Weights of a small GPT-style language model, trained from scratch on English Wikipedia: rotary positions.
MLP neurons of a small language model. Each row is named by its layer, matrix (gate and up: input weights) and neuron, and shows model dimensions 400-495. Each number is 128 + 24 x the weight over its row's rms, rounded and kept within 0 to 255. Numbers have three digits each. A neuron's up and down rows have the sign that makes its largest values positive.
After each neuron's rows, "fires after" lists the tokens most often just before its 100 highest values on Wikipedia text that the model never trained on.

L2.gate803:084092133097114106161099085135100136151136107098170101114096147092116151153130093102147142117104129146127144160114114123162117141167172135114155150157156156193125125130119148144153127134115134129095084124133091125108153132084137112103164152115143160158113127132125111123167157122166145133
L2.up803:125117083089084200106126136136123097127161095108143125158129159116137140130126146125107100127134081115098133137134108144111117128141130146137123131132097152142089123139123167138128154114117149129094129101150122113078150142112137167140153135096117122127137128131141126111065154169160141120
fires after: " same", " This", " the", " this", " each", " such"

L2.gate836:123092115109139108118136134149069099151148139121140077122143157158141113113127154135155146160144115110128176141118108168133129118147131119145114167146129134119135092107133136068146123102098139109204121135147132161153184129130137128142114173110136122157108118151134136143114149120157151154
L2.up836:119084127143139110143146128129120111136115149107100171126100183122162161125141111135137131101112132128109119102173163171123120150155120104098196123120073133124109122120140115114187102094166116134093086092157132127152132147098149104158137151178157097112173122119149146144182100157163116160
fires after: " of", " d", " N", " for"

L2.gate502:153143121140140148109135149141147126130130083113118121124131098126096071153074108128135139158045153075134166094085115126090136129128143147132189163105125150167127114134094123152137111128139130137130177129110109127100112134105132152100108162130106105120117132161090116173148112082112150113
L2.up502:153155120113087134131105109144088097170119144156130115135128146173133131127146092119192132123118108103113108122134159091147110145117146088127148101086127150120142103126059130117141117132139147128116130111135095141124143106150122148182138091107122121142108146133150165137125090096147073136
fires after: " the", " most", "'s", "The"

L2.gate906:101127127156149135096145117118110090110126122139121114128181161192132120115166149133090154104117112122123079139094085153142161128128133119161072126104103120099140133131090128125107126149095124129140111128131153157143089147111167097128146121139142077127125103119088154131068100101123132093
L2.up906:100178158128132137141109147149114118102066119057162148173127085132219113117154188170107142115150164180144111145155164125163134096115124153123114113114110104137173133095128165179167157123113127132107147118144122113138123142091122094121151128140138121123150114090136146108131112127143103157
fires after: "=="

L2.gate901:176157100100110088139127134099112128139126094106108137110156126109128175105140133146169107130130122154161123145164165142160082120176089152130181125155133091149120102128117159120119137106105091146148185125124144138102144157114105133154116147129130133155127136129130151127158135150129113135
L2.up901:101145131095151144116091124156087153101123086118122127131122149127108129093122137165173128072115073170113156165146117097117162159099121146153124135132075124120111126140110158117126132127121155123105126061162194170134137127121137119135106172141121129138156165083104109114181120146144091114
fires after: " the", " The"

L2.gate1051:151074075166112114084134173119152144108150162095096096125092211142150114135178105140128121144151108102144112154148125149103135104142154101115118101159134140130148131160177129170119151157148107127126141082182133163130113106107144130129147150118115143116133130125151116123096131176125107153
L2.up1051:147124124114160146101128132131110140102152111147137063146154177124121137115121126132149105084118099101136143147116100119114156078110090123113119136118131125107100119120087170115148115165128126138144157078125125140145136128091114172151150147124131078134133137140140082112155143134117133148
fires after: " to"

L2.gate353:103148097094119128125150152127101159137095139122152126102121136116152155110137115101114137140126167149164105126126121133159171151155094167161089099154138112158088133154132117096118124125153119121181145133133105133120109074151159119136133165109131087112117147074146122162145119146125130153
L2.up353:053105120129095136138140102126152139152108076138140103101134123102128098115133121120124105141122133137135119162097119158120117175158117122156130118120127157168163172110121104141115104118145080144155121141112118160143106131125151122124128116157083096172110141114110108134154112120113166147
fires after: "-", " T", " M", " A", " F", " B"

L2.gate923:112134126110154183125123128154133124117071130108124170103165110134144153113120131136153113176142104175134128167130108131075101089099112112140139115141122151121099139133138146143141102132116135123112126121138143062083079150146128095137118123166140137112125165125135119119170160134117155144
L2.up923:097161089146152132135126137156114136143139130133087126119101060132145138066130114180114108134132108134129139134136101101135151152123169098121114127123097139088086064097109082149123100148129162080165129123168108131111124121069165133099110150138114095134162163082131149146145137133120122132
fires after: " P", " G", " p", "P", "p", "th"

L2.gate566:131146098124095132113116102117167121138104116106055118140129142120112151154129138111123121134110123117114152148086117117147125144145128096151134117147154140086130151142123120111114143125111160125106126116139139124105073131155168195129106139097134097140105166108146119115166115066093147105
L2.up566:069129137132101058118100114125104122157127141138127114108124085121068096118132138099167107107088083153121119154109095168098157159120092139133129141158165129118086125150134065153081145163095141109116104202136162160083129106104161135125125125159167120161121129125170140133116090106164131122
fires after: " Al", " (", " al", "Al"